From a checkpoint of a small transformer trained on Wikipedia.
Size: width 256, MLP 704 SwiGLU, vocabulary 4453, 19.2M parameters.
Architecture: RMSNorm before each block, rotary positions, no biases in attention or MLP, untied embeddings.
MLP neurons of a small language model. Each row is named by its layer, matrix (gate and up: input weights) and neuron, and shows model dimensions 16-111. Each number is 500 + 40 x the weight over its row's rms, rounded and kept within 0 to 999. Numbers have three digits each. A neuron's up and down rows have the sign that makes its largest values positive.
A block is one neuron, or neurons of one layer that tend to fire together. After each block is what it responds to, as a language model described it from the Wikipedia text at the highest values.

L8.gate22:532488537559386491435554479545488453560473521506546541582515456489545390522483490535493473562526521502502459397530520454536518494537478530440594411484475593544469509538465539502503506528490556440526486474537501494485453571493533503416403445490544551512523483507470470494507555463500461538
L8.up22:524524509511489509517524547530468454472516482496454546523501492483479509475571446535504451506499490485526544524518512453489531489442517532534528503436548497514467541486482547555472513523537520494592390451542431528508541516523499543540498470455520549572513479492428501585479498521503494527
L8.gate124:527482566488529472544487509508571585492493470568496498551443501488490482522471464506476489480517546470583558456500545511453519535491492541403438509491487507558514439481574497487470466478446489559524434509464532532432587517486515517489457469432525511521516471487501488483497459577517563517
L8.up124:533519478539442504492529500492569495509520496505481520486461492528520433520479486524544483470463532500552525506486484453551467502520551538461556438513571549587490478488494516464520527583508463512464450467514531612512448521479515509475482522568511503480468447513445485507468466495568443439
L8.gate328:513492445545482443500487519490504513549475524487425465527502584515471572483512533457568528402537504509546541473477476528473415471503462537497465537499500544448499462524538491481500511558471449535537521535566452463508550487543481536452516444480477531575507514493497572462470503496482512469
L8.up328:539540463496523547465553594497480514456490522491509543483532486524535537547468481568508508458546507473525451514472448520518464431496552462478549432450548536553427525440499477516563499502524580464471527443608508524478524523475494586566535438469487455504449497521467519494556565544487607457
L8.gate356:489416462492491535502440435517490515516520472480463433453488532517464514502574507500503575518498442515529591523535482512473473480428524578556578503463480463455530594443561475443482559486554555549474537467539522510448518460470448459519469525474582441461487481487510460483464518420492478598
L8.up356:485495497525479522554560510514451514527565503579466458548515518524517466541489490512467565477524451446491496552563485534500521469494471523509454464547507497570511535556428453478463507444494418511585486486519447517530580538487485550464490465521486423512483509475491448462452540514442526492
L8.gate366:469517510448530472507497420440495515496475565459521496480453533510488550471478494502486485448450506512516572518542529543493451457540495525436514481530487542493469495505516478478536533530433537486514549475560480479552515490549542482539492495508507526591582443587484516419490458549486439555
L8.up366:506539401528472514499483525546511462515448495522512562462480476474485444459482485501518431483568460499525564555492537512514505517562515498473490507583516477603532506523472547601510532523500508528461554470536590505459496539540500519533443467539495553525415438444497518558569481484528517490
L8.gate370:466444517508468585471462456490526550493498440465522489447486531545530481506581439514481488444610544437518430522467505532513518455517458507426603475551497489501511521567546557580484498481529534536475469426506556536530483478513512502469544478446589578522593426484461474491509545524490495501
L8.up370:501491460523478550518452497562436523532506481468471538479534439475568503564514545479534514457577505543485492488528550468516525512527472540428485480532513561468485458441495477567523537549507496543480473498498575467531520540555504540494485490529508432565464441470503465477501500553483503506
L8.gate638:535515466528518516518490462533543567540490541484468501560474552528486571434499568479458491518546518529539458501413513511565476488520529423521571532515441494501460538498557479514457439527522490488459523443555553572482528574540476553479489506446486549457469499527540490479445474526524514431
L8.up638:551495508488500473516522534454539505522533470488516496468395509480564466465523529495486568550515499448533458502484491530541432473539510448477559455433467495453541512399516469566487437497523468464505536457447527495520539503494488521502545517489494482478480529548438461441467588534484519482
L8.gate644:487501572583552507562527481474463527524451547486504480491496473500501498609516531507525511473507471534473512484494482601531518565508444477402543522567503477434562512387499510494523461477575567534543511468505509494508494538411605497503529492476525478526499466499513485513576482517483515496
L8.up644:476548529504442431562530497506500515477496516466514516475476485535519506499468500522491529493437515598461465534474506539505506550569545406487484544483524505464484466462444447458551507498552573559524486515511454509530560506479503544481485501510477527503464500469508468485515500518442557467
Responds to: Range dashes and word-piece continuations. Dashes or hyphens between numbers in year spans and scores (2019–2021, 20–4), plus early word pieces continuing capitalized words (P-at, C-ent, Ad-vanced).

L8.gate41:502485463468468532503484480552436559508557512526415476478480492498502547510599560433461560490495448491517414510498538508490516502500496463484396582559503539464455504538534518494545567470499534621536527478468462442509494514515543565554441491516526554399445547522489411505461437535461441526
L8.up41:474505520485530508516505527479526516496541493564481517516543455444460501498470505448472514457591489543496508470547509557545475415554468516468474595442543512448461519528532465527495506472493517448476445472474580480528453524490520484502502541534468477493502401422481533511485564479488489467
L8.gate155:496504535609536506463489563469486532520459492501452512430527564502455531475502521515483483435496488585536481551459543559537491525487491509504423551465453499580527459550520577447449456545524452415509483538512521563513434495480502524498456490533542521485453445556442481555551477393505512462
L8.up155:495620464558552459521502501546489525458506452429470491451543543482480412529534521535481426413427477541532402482540531570541546479451557507480537513483571536531490501509491495466551516456544488485398471515561515480463558510541471526433513530464541528546486466516494420433509506569457475499
L8.gate260:521458526444404509552513552486491546507514558463513430510459488502486535505480544459488574487449503521480523435510505520410498483520441468485487521504496604507485478546603569435512516553451490546472490453502485458468504430564500531470473483462531491461546443489446468514477478538540512503
L8.up260:434415442536499519537516492407492480479575547507554510483472480540517483514470462492466475454529474555477528426478650511444517498521519515393506485485531493398406434492433494543483506527470546479494519495446549515468483475499606501523460469530445518608526521504532491506476526543511498451
L8.gate339:501452571505499508516450539479476467513487516565469520462523510496430396464516547477457520461490484497555436547518479500475514473493444487528542486503475466503473416495511546492484531511478550467519506480578494500468486526487409555541495458532437526485469445530563469530524591493465504559
L8.up339:463515505478470462467463535502539494466451448533573580456443542443466474504559560508522521493472443522496485475490541455519441492560462507486513487476510501454506470409510531473517467541467472463551533537519541489570488498483495520526527447557530498484467456459499416433576518464478478523
L8.gate477:466499464511489478542508547496543529442480485502426480492415556481468569548525533581454496473534505471576507481459476505537553489560498483475447571515495503533412433528462496512544464512523481512578577523435468477514470444486470514505432547535507429463486486480493411425551462512532509449
L8.up477:482479517527522535439477527533487534431575600420505519462469551543462541504471463500533499507529522559544372499503561485418532484479495440518518513421432442495494509451546495430580462511486513567562545474594495524492433480522526473509483501528504536433505458462486510518485485516500454469
L8.gate482:604452484535522436481463546499537483500516472470430520436514495528543464491485498491455522553495454527535465528481420524528614544519497489571459442488438506522507463514491449487508566527424512497560492537502485519479523486540441513567472463488502506453398516474493519552489569496495485525
L8.up482:489549472570480543501494546455464547514457517493448495465408584523484512507436462513455494454454476494438531547542487492508481538537532477474539452540554526493509465449499548519447433493482501457460593501486449512545516500455501455509573540433465470518490535530538444544493561470474586512
L8.gate607:523506482512509535450524505500476487492463524404498523467549564514533522535476492448476522577529576508502445535473543520508503516461415479523531512520468512565510533362499528535538540481524493537484503479583469506475510530503464542496492560488486446476519547520492548514575480507524486513
L8.up607:456561503510457474565438583505506531516458519475501399480459514460484514509555513448456576476584503439485445425592507516436549571496479493465545446500408475487486466481556514574503467503531538475547566501507456500514465524499488491469534521475508501518501443577535468463510502506529550494
L8.gate631:557529515539477585517526480550524530404460504546492552461480486502479523525558496488558571523482406457496455526527487524467546440501414485489471557494456443453480514501542536453410462533503476506566597514368474476488516493535520479483586462417535453483531524610457456558519484487558531486
L8.up631:497522491461452538558488535476424562467528490534499437564555492425473520519517501517507499462486509509534506471500454548464545518524546447509472492560455516411495486420474537472535466479488531502534470495523487470449512424480472488481467504568431473547575465449460540526534388522517437441
Responds to: Biography subject pronouns/career. Third-person subject pronouns (he, she) opening clauses in biographies, plus section words like career or life in headings such as Senior career, Personal life.

L8.gate187:540491475536489515492467534579458461532535441493522534560525435500468427544493545421399542496555457495499538434513531505541545444471498459581465469510542474478499519447465422459462468530435497573504543461488452567509465522450437564511460498482452545489460510573506473467470483482518539540
L8.up187:508462470438519473530552523547504490508556464467499460538527433491510515507547520502512575489560394487466513501535465577492506442473470469514411607477540508523458510506544494451556466494480501595502456533546552464482557535559485576476497599475499468517574463514577508510493520423520523499
L8.gate344:486484559480526548453436494478498507493533536546511538485450437547485490435551487534556503438556481468519536527480508497571531473544547546478457572474553533513507532532494617512482549506419545478532495485525508522549496493467547547486507546574451501568569516516521485568512521481576459558
L8.up344:512528538400529518523463490464483486441487538534551604578428499528530515463531474454470537537586508399503614466472530551529535469536516511529512516548482589501459559491439505556493467510450514572513507419518514520457448483487507504448492476457509464480527437511454505539492493445438517566
L8.gate382:548457468492511474490531442499599566471447520562531451566570533430547444556506489486434558526522447459491511473446568509542479527489466480544518513446534550467530549476495392498469482503508573465504546435463575438506480472494513482535527509581514391502500568526512528519425482436497594444
L8.up382:520510552498519512486530557475539500460528436471471438605528621553527501500384489562470537476473445476485558520444494584487497508427459494511558490460510497490601539482514492533503531457503588514526506496488558436515527482429504581513500502532453441443507557497527510506481544517599560501
L8.gate517:540528553529546499473524443480459519412483474476436581514498540530483438521519556459486498515503532491471447560486525477483543551496574470468447564523566537586480483473478497534529550476503488479464484420565520425522560559507508627507543481491500502516466570480540474463501452459528542509
L8.up517:503552494511587452501483441497442526496438402509543573488506540554467451550503498571438423486506414477532486603499544461549433522447503499467502539467541521549466507484518545606526521550432519479499502457567457482569542503557557547511528427563544514475441445529548515476488522419540407527
L8.gate528:518562483443484484512513530598452452467441471436539460474590497482540413430490471492517524469527457540448516489455545546460496477499493516488459536478510546425564503527479388534562495504443454541515535467529491466474544529467460508556460496586528457536514511545557461548502510435519488491
L8.up528:541502531460490520511546504505520419556454539518492475496560484456523477491426488494597485489559501509419539476470514549469491460496546558513504542542580507466540518520482464600511573489445515446531531414517469479456515509493452540426517464436579474410525510513465527529503461522472481466
L8.gate535:375483475564416566513463545464481494463516547475450481545467593492531484500517495537468480424512549486456436526509510483504552486496484507521482581509428493534480485519563470499507493549552476532417537444513454472468493511462499490448473524450558498496524553508495506525531464543505479515
L8.up535:577474477461399489484497461577521500564506472426550500477423611496566550537484564489451548490440467503461476535467471525504583460451525483543515561506505508481493484404576576468535479500554492516422521469508449425479501468440508443468470520492563510453554512554444503569498508527540498493
L8.gate606:502455479463616465579514541467531444533513434502441508480465442473538507457482429567451518481518550536519497559492513508506439423486498544552425513467456554563489484543542418480547497478472553538501474479560472509532505443487517610491467508482533533423501562482500468502545497575510493434
L8.up606:551512504475499470512590517446499522534524477467504525560457517515520499430490524473520547553532566483511525463553422432500471465411538552512506523520488421470499519502479433432464511505472475480497484520486531530513495467504492531464504431556546535450499458584498479433536539428518478504
L8.gate629:574512443560518539501539471519515477536408550457448506522467545506560446505524567513538543444506569542551535418539532448557489561510456533490498492457510527497552461405475477465512507489496553491476489524471522536486503566442454537416389456439553502561440496493525468466493471486532500482
L8.up629:558490461609505577439558452516474570485504552516452490429521509508585484521519513476537534527462486566517491478492553509483468454481445493441515467515553496508506455422481472466501488451448487469538490515484484516470434508500484523483489476527480522486441503513483543507422536508569510440
Responds to: Partitive "of" and set phrases. Mostly "of" after quantity words (one of, hundreds of), plus word-final pieces completing fixed header or list phrases (Youth career, Informal votes, MPharm).

L14.gate446:478505499512483444494462528500562474546533560484437511530597492480447497441434426441515533474510438544470476500498544504486557588547516472449538568479548539408521452461492545544512534519505570494463528529501498453502431506521416515510429426468525448505549497529523440470539514522525519567
L14.up446:528499489509545590477539462488548525560491519480538487474534480491463484458502483407517565430530469493484535522473548436418568486447516420469480545474423539467458473441555498495469559514456539478544490561461563380535411451481495475502490511455483546498534499513462493481581445492462575531
L14.gate486:510505514416545491475467546430503532541503514467456526568555497436470462464484512467553528528521522544432485490492432534515495512455546457487521547528496513490450509521526490455503526525525486508508448563428488496451509502502455479506436444522534451432485514571469527521548433464459489538
L14.up486:432492552497599473498497470468491513509511428555488530527473505548507486488484570504521494532532486540500550538474480508430495495562458481560477566441446443558502438521485575488585509496523444483538500407494467505453478460498482578508503506507456490436548543489473512491533536569496520531
L14.gate487:458487560514442507392464455502516542492429519484477549487557486533471486553546459510459468493538499493540472498506496478568535516490497549531490489510458458503476552498466448545480472507442473496473536554572442514484542475481550449504531480546493499495556529459529531488472443496498511508
L14.up487:432519511535495539462446523479394515532453505452582477477515520540495517519485472479472489514484493537589505548457534520454454480536518517450554617473468524524480474437547506475488510507480457556464515545474562513576530535514482511532438576461474503428489420505528467523549524473490493451
L14.gate521:497552477425521525551560518544491565454509493453515486552449499460473439507470514479485451467518570502537418521495485545507492538458518485511512494410544489533587472485568501475470432479550517453424538588500537473481455478455432621457494465506512488494471481539473455524506500558500494550
L14.up521:489500448570520448473542451501507491483512487498451521456550561419489486559492415506424468426467467491495460472395570469491491549515481520470483515423543498474529458488433521520529482477512555545491510535471468501524523509494473501513443505501596478506450466472524507477506463527524535410
Responds to: Word-initial G/F fragments. Single-letter word-start pieces G, g, F (From, Growing, gained), often opening a paragraph; also clause-linking which, who, He after commas or periods.

L14.gate179:486552448495519556450527567511469510533508485494510519473562484486575545472424490521569482474525507466544465453505488566490510498467552474550540508480541426496463478507462575496450471509520508534535502470480529449504535427505568486531510505486479469487473533531525502482536445452444548501
L14.up179:486599494526589452507540456481554547544559475495482499452522445506538505470499501475475521520485495435598460496467441528527543480460539511443500480448508577516435534516465537469492498530399503535441521555549588543502528412453508475464495433516526491573477468497413504536520463484565529542
L14.gate242:511548498478540464486530514450517448487550501506530551489525461469517525504496465544503507470472472500459497515475457442465474527474474498450523431462510486487470567519474496507403448457459546482473431462569493387428478498486441489469506515501565513503568499562474466505523513420510489446
L14.up242:423518447428491522555532529527570528475460490486505609483473492554505529487497473453465504572534474520413514474528521416459491506568487487445480436512510496532528563493562556508557534446425513528510476531596517416494509479507464540503518506556480454379538501540525499502474524459484514519
L14.gate531:531564413555487548568554554531573489458479584475512501484537532585486511510522464473525494490532429490590506437551496551550507594555414508590478497526519580486480427533474491535508498482465499536472506508495516551507539519521543513431510554446459501489529492491519474516557505478507497557
L14.up531:481492440418510456509488562537535515456455443459516577520428468537497573487461371470497502532497451472465478436559434506467498492585450478449481500484477460477469597484523530539555471429505539490496485512481503503515469501546458493485508471481572447482481502522416503466522484557537496485
L14.gate581:523497429486482489465549516499511470457533511502546425496556532515519518490538437561535512465510423555501472470532485542564514526457594476486501523598480529490516467418542483482483461577507435479475459453504593489460468505543521493508496536534446465529418417548428545509510474449482514522
L14.up581:499524489509493564500455519518574580499549523514480523477488555474454432478480469473463461474594436402529512523481553519481536486419554510547473452496492528479484530529519437547545488413523549503531461452507515552607456505485501498525518507486498431468541478495450516581506529445492508554
Responds to: Abbreviation periods, table headers. Periods ending abbreviations such as No., Ph.D., St., Vol. (mostly No. in table headers), plus spaces before years and mid-word fragments.

L14.gate12:551450490550457459561536508545478536494509506545434490500498470482467464439547500575512520499526491497471559486514431564534543580505440555545488524543548515480450526531527531442427549479508516537463548516472517479492559492564481570453540444498463490555514560558544486510516476479474498517
L14.up12:538497485537448528537451486545511520466469503537409463483564515511393499506445467526414558396459444494546526479456525503453524432527488512465467473511518449502517546491477492547493525499490497539490438449503573528571522433437530531469571424534581570536572451492451523451476527493471497551
L14.gate310:506474507479478473454532468550482488433540429447448456535506468525537509581518396504518536547528493502508475486544463552587442502526547504512524493533499506496463435479454541492447487487521463561534530477540567527553453464535620543443488487522501528520463595544495488471460484497437443503
L14.up310:440538414545526470492530500549566489520525430473433454505446492525500526482441443479509531467467573457464498459472500491505466482501540474580533507510498451441568490456494506520510437468515512559499516520469490500557455531396474548486518438461464592520442523502531469507510454457475504514
L14.gate595:509529452447554517525448524495519562469482525507427501507517464543550464475493498523422526450522426447475502448437549569516478546523498490515577557503426539532510503493527469475461432520568483552433509436467519460457504492519474564509477539503536534529504482511422506472503484521488413531
L14.up595:533521502545506508492474487537487522521563592549463481542506489526460457489468562573454457459484453431502491486489515542576471592503552544429502446522496533527576620518571410499479467469514475518561523460467501458466463494483503563497467487497504513501410483522496507501435520496533496493
L14.gate675:481438506471496437578466518464519522453514589546511469530539530535553523555420536521481544496500422512470576501434473412506477509480531500449538467478527465424502506520529522462510556397530526433466507482545617484453569516503500493520489438553544484523530448510485535609548548440462497497
L14.up675:463511481406472568512539504610552544442492429543504462511478485468458501423488521539461491499525504432442484474549557533528413560462573498498510530455507479514488569479623460486481488492416484501442502415519512542441503455428535528438520509539512507582454436513555504521487468478491488471
Responds to: Mid-verb word pieces. Continuation pieces that complete a word split into sub-tokens, mostly third-person verbs in plot summaries (sacrif-ices, t-akes, sp-ots), and "of" after "one"/"some".

L18.gate228:494473474492524515494492494399432488491513517614464506476517513530442542518486592520525542519564430435495482417523503471505586476483491430467482451503547516502530527499395490526508456567478526522494512513526560406442488502503503526500485500486536529453487516555471491589500531520538514505
L18.up228:495536502539578460509503479512472421568522524536512523451496479531430456561578517513546586469498488514480468449518514529420535480508566392538450457542534560531454529497449485462577518538553511422516479524503528505473512532529468490534573411514464510435503494494541495594501512534524444454
L18.gate587:552596498567421526481505474486413419520518440519415484505488558529449500478528551487503577486504463540464455400493477529484552494505417483596491474500451490492512565392501500457487510542506486467562492476477539486434498425454516468523492542476465508453496495531555554531537480499467442512
L18.up587:488503452488478459489491499486475496476560444493538426532505462548508535502542514465521497513497461424483459489436516426495557553482554467490461434511591463507439498537453488513524506508527476495492550454520581423436509537517491540474514443494552529442458466507507504554581486500571524517
Responds to: Infobox and table field labels. Label words in Wikipedia infoboxes, table headers and section headings, such as Genus, Title, Apps, Notable people, Abbreviation; weaker on mid-word pieces in prose.

L8.gate14:468495550511509434494479488493467555528540497511475461423524552495556488506526472501483482541394449511473480453431480550451459534508519514503463502450509503516509501481468466459474429474509560494575564421556477511502550509447494513584560528596488488501536554498520567554473471510510515520
L8.up14:528516507572554419475480481483464485489475502448538451551535421503473576498498392571517515508410440517515458487485496522475566494513508487510476471521492477516554545446449458538475500489500494540507484446480527520515534439561417533565494476538491491514486541434476555475539497503481561508
L8.gate49:497501537504575477506537533444502478401537472464526445480487432480486539546535561477420511460562523505524462475463510473547552538460433517448526520561504519528484588423538496440561505461505541486487472447515436572516489452507448458522511471451507489549537522500501523511510469457507496504
L8.up49:369526543500537463477506520470420524599490465452561439463501535527436446517493436471506553441446517520485508456502515560463493461462454571532489486505467526481455498530592485455525556518490486493531534469526453505557523482493511498525516566524482431524562473508503510534498468405487487482
L8.gate74:459474454484556492414491483513515522551472486479544526515542515496461431459534413428552553458487468500532485492557449493523552534496475462552545502566509492509548498544489472509429511526407481544477531470476481490441540422485472470497522465442491446540465451545534521552510576503456441492
L8.up74:462463555470490417441449467565562564556472438483484477481470425517502490487512559531563526507521508486496501483454478419537590534561544529489513507499454490456531495453558548458538501486517481457458510483424522514497541502516523480511489475517518499472505448508540493414481487488535427419
L8.gate198:485496456483473460514434594526529477512488433531484456478442564444466464540480523509444527445432497495481433493500462438560509508505497478481516432430514501428512476506528574550537541475537518523562484520556469490499532521457540504474505479544522470526536520471496503488556527499529514561
L8.up198:496553542490534568585460502504474468497512454462516492474401548530583455498475494539603573493514529570492454432511527509515502497488482532501452494512475517507524504549491521489563501562486503485528461525546468510537517504499577525534472532507408454527526422463545485462513523435457500525
L8.gate225:495456486404531404586553549563419494514499460538501502411513516481472494550516513496496558419459480545478498476479503489522570563559515480511445524558528542562548446486500508532487476435522514522550545485505497526496585489466485539536497509474518514530556563519500514519464448395452519541
L8.up225:555478453459538494499493491588497490485519454580516566449456515473469505439449504581466490512476512526488577532502585478536537562523450534541488584490514480510524516493472495478515553519584501525498519528509510409472557507520488530515478520453471539548456562483533498496511456500576517560
L8.gate253:437471510496568462526493538509546397579514529518533482466503466548562452525496488468591438457509464511471509501450553548527506492506529558530512501503469523514476479475468503528468490488535393484548487520550431566512505522503416511422448549514501508518493489518555513455483498478543468508
L8.up253:449458524527522518483437562495465511494557462535563471486491478506545544479509430496456493536503542505512498468432454574549453472553487452495513502501584447506488471556496501535547539568508490531527567505432494531563499470480537490541552576497532444503533457477477526449519481447462507520
L8.gate513:529513511556488462573440523522473418501495446419475530524527478471494511511552490457467489504401443458494524521417532593488504593464428533516484556501588517529481476448563510537519555586460501520528574480487489511470563507507564440534523533480497473594489478513532464521543424487533479544
L8.up513:409547487422558457539496500504467490522472424434486465542522601538552475500496444446514538485465510468530518549544471582505533507471497525444556556579499550472528507497445462535562540438493434483490476485444510520482494496500453435552506529557520519582456450482521518508528548514556500596
L8.gate655:521557466429520476590499473466498525472523416490498520471463572555534549505487516562461456584494453530560556512482480533496519566502562495489559520490534535495533551463456525494547504567508498454435473496484529484446565577460496509471512520491494470572502487472518562527568406536459512500
L8.up655:549509555444528543548508453496458508566610478503461532488501534491530489427478508437481507451438530451557507521470506468488468497526468462565473471560529498456544517504455456513518590563476549568523488473507419492554498559492421518502496469442420470496482497544517478488459444470431476545
Responds to: Word-internal second pieces. Second sub-word piece right after a one- or two-letter word start, often a vowel or "l", as in O|l|sen, Y|u|ya, ref|u|ge, p|al|ace.

L14.gate39:492475515526510578554500560468541443487470500419544517454540476536547473496491400465572466506465482452540503547523402542535493532545509490517501489554529558515495460459488452544532439573466520538529418501498422501481531506450501473543514562554481552503509427502499525522427522445543503459
L14.up39:504483523463498499525476535505522410449461526520455537477439471449476544485613526461520459493498441523502490581476571501610518435492460475480492466534478450489516518514483591448506517515531482472571549509491433536478560498557512452522506505471508445537506399521530499511518511559419464537
L14.gate54:506441563534492436421565495451490473524443535497467520491534530469493518502450505465553477413516531546555531547520482573581531482426518529487525478480444535501482526460501520504573455538454460442584498464515548463506449468468482479544505513444446534540466479408518536550527460489429454417
L14.up54:504454514466532584487490494519454508509518381536477497538492523512450515505465497501508441476486516533523474457501449517451430510514532533440472566457458476531488482490531569485465525513446460497456508456570513495586511523534523488446510570547445524491492503461534477497440554486516512485
L14.gate459:419463426489472510485456535509553503524508502509487471503455478511472468572572508504461468485492481504531564523518548495569483543490518487386455430471478476497532544456535452462448545499487503525552462477459511463502528559526484456555463570475501529466542499468478510470421518434568505539
L14.up459:506391484418514536452475469536511491485495486499465584526421493487457479548456388434522409458471538540506572522517486488474523508498504513464527496530549550554515569434408476526494482552480432462499486472514464517482479522552537437466448478508487526575541438413451509499473460453489497478
L14.gate554:546476479452576527518419569431430569522521471451506491463508536525490530476539475523598499550390530545526468540527567516464530483549517548490486467457590435542522463457499490512556434534484541509483498478509534486513554438494471472503473583480484527535515458434481512487511481497499516490
L14.up554:450500531473518421450477523473457534539448451510486441495510527506553483571530495505502453501567519514504497528536409572511587543460488523464501521508593532441532471479536421491489487445537463497474484458486512538475494581465552510513473491473523477523484585475579516518519470537542484461
Responds to: Place-name fragments after prepositions. Early word pieces of proper nouns, mostly place names right after in, of, at or a comma, such as F-u-jian, Lu-zhsky, New Rochelle, Vi-enna.

L18.gate140:498503504496456540501554509463553550552528474460485503538524512501528493557515519466497509501488478568496399518493510491460477523483555550467467494478526452447510460493455499451509485450475413542497482502542531472482487548476504489449578493504508614466510525482551505485530526537532502464
L18.up140:525395563493473435514501509599474546546520456558473490496490478478418542525555495513542522480528462544421405529427473457475513548540509558431419433552544497508528527534526491456450479477397520461453494391525495483494463448562546491498549512507407513518555523468473521506488554547504495521
L18.gate218:497517453516399528523519442471460532473476481478559452516497509450491463515529430469496468423516535451458466513446448558502527524496488567505522441545558511473506490509496414533428538436450498473572524464541524478503466487510546472537498498432506467484491541562489478464550578519500473499
L18.up218:415468506480501602499517501518497518431502473492481466468450547504493552480596492488484476477553526457459509560398523462534468458516537594529521460559526523478512613474434410460495505438442424536446496491502492583552560485536488523502494556518516557559512486450417452496463438454501495465
Responds to: Mid-name word pieces. Second or middle fragments inside multi-piece proper names, mostly romanized Chinese and Korean personal names (Mao Zedong, Yoon Jae-young, Beijing), plus other place and team names (Birmingham, Salt Lake, Quad City).

L18.gate45:484451523509553521510498441516495498514494469521466459483462566450474467496490463530447527518565496483461442595524503532530505519525471505492508501487498538464478514557508520408583419452536547492527560517541482432458489501518487567570497452515460464437457571542524534538544457528494437549
L18.up45:510519549531525499550430491427537503505395535516469506574522501457478534525417472493517520542489472493483537468509523562441533489473461474481439507515536460472508547530588584437435524503503521509509537564544407521527491524567490494472455557536499436462451566566548557505517498495606497525
L18.gate251:500538456522525581531397498399509472463439551485547496564446502488512477530505523537533518489479433544442466528522518445510482504497557503473463572460511543529529443520494505447462593435478501468542472528512535425477547523446496434551521469488543481443538552518523526421426445505576555515
L18.up251:470493509458558507452519460491563466414518497504493573474522523497451472452484543476520482448516538529410505467505525570555518493500476396566508554587552452531489490545545529475512490457603449552562456493565476543517453519488519537493481466533499502491505436529464441514475497555544483512
Responds to: Subject-to-predicate position. Fires where a person subject ends and its verb begins, often on he/she or an auxiliary like has/had, mostly in biographies: "Since then he has", "she made".